MLP neurons of a small language model. Each row is named by its layer, matrix (up: input weights) and neuron, and shows model dimensions 560-655. Each number is 128 + 32 x the weight over its row's rms, rounded and kept within 0 to 255.
After each neuron's rows, "fires on" lists the tokens most often at its 100 highest values on Wikipedia text that the model never trained on.

L2.up2766 [126 149 131  72 113 115  67 109 165 142  96 137  97 145 117 157 154 141  66 147 214 166 176 200 130 123 132 154 120  84 125 110  98  87 101 161 101  84 100 162 155 182 167 141 144 138 160 169 186  93  25 138 164 125 116 101 105 183 140 147 121 156 116 145 104  93 166  73 107 133  69  81 170 128 172  91 152 168 175 159  86 111 129 136 161 175 106 114 155 126  58 120 113  98 194 156]
fires on: " was", " were", " is", " –", ",", " did"

L2.up1779 [156 129 152 101 134 105  62 170  92 134 170 180 146 164 129  98  99 140 155 194 145 114 108 147 133  61 130 140 138 141 122 110 115 112 136 145  67 130  91  95 115 148 158 126 149 147 153 101 124 101 134 145 164 138 143 109 128 124 164 129 189 104 107 189 119 107 149 134 117 166 153 117 161 153 165 164 155 123 174  71 137  91 150 104  72 125 141 144 108 138 120 189 175 131 126 186]
fires on: "en", " known", "4", "ly", "8", " open"

L2.up1805 [193 117 109 118 131  83 144 122 128 135 110 117  79 135 122 103 186 131 100 121 158 123 131 144 184 173 112 131 101 140  99 199 119  76  93 155 157 168  97 122 132 136 128 157  79 119  88 117 125 112 153 103 205 115 115 126 144 111 163 162 112 119 129 153 104 166 116 112 128 119 136  98 156 151 134 155 130 149 117 109 130 177  96  75 121 172 137  80 149 153 136 163  89 101 194 127]
fires on: ",", "\n", " was", " (", " now"

L2.up1441 [110 129  81 122  80 154 147 116 167  78 110 113  94 119 120 138 160 133 173  68 130 173 116 105  82 213 125 144 121 138 169 160 131 143 139 134  62 116 157 116 116 148 163 105 153 154 113 166 105 175 114 101  79  55 121 174 141 131 162 146  94 118 172 166 149 169  77 141 143 101 169  63 130 110 153 161 129 116 131 180 126  94 169 137 130 127 156 101 150  89 116  82  75 157 163 110]
fires on: "in", " In", " in", "on", "ron", " four"

L2.up1054 [117 143 111 185 201  98 192  89  95 179 159 160 119 129 128 163 114  63 137  51  39  85  95 122 153 152 137 136 111 122 122 152 141 161  91 125 113 149 131 160 114  86 154  92 195 139 186  89 100  81 117 129 111 114 128 154 154 117 173 157 114  95  78 134 129 117 128  94 127 142 104 128 102 160 172 174 129  75  75 121 113  98 141  83 107 206 153 117 180 123 111 106 124 139 154 195]
fires on: "201", "202", "u", "^{"

L2.up432 [171  66 129  99 106 148 144  90 127 136 173 123 129 140 127 106 109 114  39 146 143 141 141 139 141 133 178  75 106 145 172  72 174 120 159 145 144 136 114 150 159 133 124 146 127 147 145 125 160 167 154 134 115 139 144 166 150 128 124 120 153 138 169 127 155 108 124 151 168 103 171 100  97  94 162 146  83 131 150 172 148 125 165 169 131 205  90 156 118 115 130 136 135 110  98 106]
fires on: "f", "ab", "k", "g", " M", " F"

L2.up1218 [127 168 137 100 122 134 128  95 193  71 103 133  97 150 129 120 154  47 162 131 103 128 155 118 126 109 157 128  77 110 129 113 152  95  83 149 125  73 132 103 121 124 130 123 144 107 139  98 135 194  96 119 110  98  65 114 123 115 122  91  79 148 111  91 136 158 113 177 190  97 109 121 191 145 141 139  89 133 132 178 157 107 186 100 178 199 179  83 153 158 107 109 152 114 148 159]
fires on: "p", " m", " mm", " kg", "'"

L2.up2435 [188  79 164  93 103 136 130 126 102 133 181  82 141  53 153 138 134 121 134 114 125  96 126 210  75  77 161 123 181 175 127 128 104 133 159  97 135 102  67  76 108  84 110 104 127  90 122 161 159 108 124 136  94  91 136 177 184 116 146 156 131 144 110 140 161  76 105 102 163 188 103 162 131 112 159 187 166  94 174 102 141 144 102 148 145 132 141 178 159 120 149 107 187 180 179 123]
fires on: "/s", "/", "R", "re", "os", "ir"

L2.up1410 [150 155 120 188 132 124 171 103 139 118 112 128 196 148 127 116 174 123 121  84  99 102 151 144 146 157 154  80 145 110 121  44 111  64 178 124 139 108 141 171 107 152 168 146 139 130 171 122 119 193 107 187 142 153  90 150 149  85 138 126 122 172 117  93 174 133  89 118 135  80 216 103 148 116  88 148 122 125 124  50 175 137  89 124  91  92 160 153 119  85 159 111  92  86 115 128]
fires on: " of", "ad", "y", "n", "el", "ed"

L2.up1259 [186 124 112 105 122 105 151 100  85 123 149  98 131 117  99 111 164 121 164 163  86 108 182  22  97  89 117 149 149 126 127 165 135  84  80 123 129 123 140 120 108 176 191 113 117  94 168  52  89 171 167 125 120 163 121 103 182 122 152 121 157 126 151 104 172 153 105 183  59 158 116 148 165 137 115 160 176 115 127 124 145 150 188 131 127 193  59 148  81 141 182 112 144  84 157 223]
fires on: " m", " Men's", "is", "k", " metres", "f"

L2.up1752 [172 156 103 113 106 141 125 136 109 140  90 124 177 170 153  97 188 131 133 182  75 106 143 110  75 152 156 122 146  98  94 159 148 129 112 111  96 136 130 205  99 191 117 165 113 147  90 130 172 105 179 116 104  95 152 121 173 157 142 113 107  74 143 112  90 136 125 124 124 119  96 147 154 126  91  98 143 166 141 190 103 146 119 100 129 134 155 122 180  68  90 176 123 167 101 138]
fires on: "om", "m", " flag", " it", " that", " can"

L2.up1126 [148 153 104  84 175 168  71  87 139 110 136  85 128 131 146 112 145 186 140 107 133  99  97 123 187 128 161 102 111 121  88 147 121 170 139  92 110 106 182 107 166 158  97 126 119  91 107  90 106 141 113 128 107 232 123  78 134 123 144 102 105 179  79 133 123 133  67 103 103  80 152 167 114  69 159 142 115  88 114 135 149 181 127 124 140 114 148  93 115 119 140 111 114 107  93  68]
fires on: " f", " based", " res", " set", " ens"

L2.up2297 [160  84  80 110 147 125 175 131 113 158 119 112  97  76  86 151 122 103 114 139  99 100  78  95 110 191 136  97 135 102 123  94 119 146 149 164 131 121 109 186 134 139 134 119 140  94 113 195  88 145  93 136  37  83 110 156 132 139 150 113 110 166  69 159 126 132 135 200 128 123 128 117 158 135 145 130  84 112 124 133 117 126  93 171 164  87 169 114 170 115  67 138 101 119 111 171]
fires on: " ", "201", "199", "202"

L2.up2344 [115  80 130  99 153 134 139 115 159  77 125 119 169 139 180 122 131 140 203 161 125 134 106  61 103  91 145 131 149  55 149 183 125  99 131 116 154 193 142 125  66 145 132  99 132 146 112 193 134  96 164 123 154 144 102 173 142 109 114 146 154 106 122 147 139 124 119  92 136 113 121 108 128  95 172 159 107 158  84 131  95  68 155 137 134 114 123 104 151 114 145 160 137  84 144 187]
fires on: " which", "al", "N", ",", "on", " where"

L2.up1229 [163 212 186 144 145 135 124 144 107 132 108 134 207 118 129 151 161 125  78  63 171 143 120 200  90 157 134 179 123 116 101 108 101  84 208 150 144 122 113 143 143 101 139 154 132  74 132  69 147  84 126 148  95 150 145 129 149  79 136  97  99 134 121  48  77 106 159 148 177 101 107 152 121 166 121 192  95  89 158  61 119 186 106 112 116  97 166  76 159 162 127 176 149  74 130 149]
fires on: "l", "el", " of", "im", "eter", "yl"

L2.up2780 [126 201 189 132  82 117 151 108 130 119 114 128 155 132  51  91 145 130 131 139 122  44 124  79 179 176  68 150 174 132  82 183 154 137 186 144 156 156 117  96 168 129 169 144  89 142 104 128 157 171 104 141 194  95 135 112 159  66 161 138 171 136 134 128 134 119 103 171  89 142 137 130 159  83 196 163 141 123 161 143 126 158 143  69 137 180  93 146  43  97 175 123 163  88 153 119]
fires on: "==\n", "==\n\n", " high", ":", " High", "Reception"

L2.up538 [141  80 133 137  67 190 156 106  94 123 141 128 119 128 103 112 136 175 128 152 184  99 110 107 109 113 151 133 105 189 130  59 106 145 154 109 107 108 163 174 118 103 120  95  79 139  97 154 107 130 115 109 132 149 166 134 216 100  87 155 111 150 134 102  80 140 137  69 165  94  33 115 128  98 112 102  81 138 153 125 122  87 133 153 112  98 147 166  88  99 146 137 129 128 102 144]
fires on: " Open", " after", "ission", " rock"

L2.up1843 [142 190  97 123 113 138 129 100 151 143 157 144  89 110 101 161 114 191 101 129 141 156  98 158  92 140 165 136  93 110 133 112 134 148 140 110  90 164 128 166 159 140  82 160 102 140 134 206 124  99 143 118  36 145  87 133 115 147 128 111 196 144 176  94 134 138 129 133 147 164 111 129  94  90 170 140 155 137 191 130 102 120 144 126 156  72 104 159  90 106 100 151 148 126 139 139]
fires on: " Mar", " that", "ran", " number", "v", " by"

L2.up845 [153 157 117 131  75  85 119 114  80   0 127 103  33 112 106 106  94 119 112 168 167 170 123 145  71 153 136 143 100 110 188  77 157  79 162 187 143 102 119 141 116  89  72 115 148  98  77 116  95 224 129 143 139 142 144 163 142 153  99  92 128 129 113 141 129 109 147 151 106 129 172 180 133 159 111 105 131  87 150  85 171 155 130 133  85 166 147 151 214 145 161 144 178 109 128 167]
fires on: ".\n\n", " when", " before", " if", " J"

L2.up269 [131 120 130 168 156  87  75 151 173 171 136 185 133  95 143 114 137 150  97 106  90  82 119 113  79 155 183 146 159 116 124 112 142  73 107 141 177 165 195  91 139 139 161 140 142 158 115 137  75  58 127 166 121 105 133 153 159  88 173 133 123 132 171 138 127 140 109 144 114  77 175 134 131 157  79 108 123 131 115 171 125 117 179 104 117  80 109 179  86  99 148 154 131 159 112 123]
fires on: " ", " |", "f", "ov", " was", "en"

L2.up2346 [143 164 146 169  92 107 116 104 127 145 152 163  76 103 127  87 100 182 120  92 170 136 123  49 147 177 147 135  88  87 150 105 202 151  92 101 131  96 105 197 180 104 132 115 115 126 103 173 102 126  94 165  81 162 113 128 193 134 120 136 142 147 139 143 194 164 119 120 123 101 170  96 161 106 128  64 171 150 103 146 119 148 172 192 117  98 131 137 156 184 159 133 195 143 162  84]
fires on: ".", "ar", "u", "ic", "ab", "ur"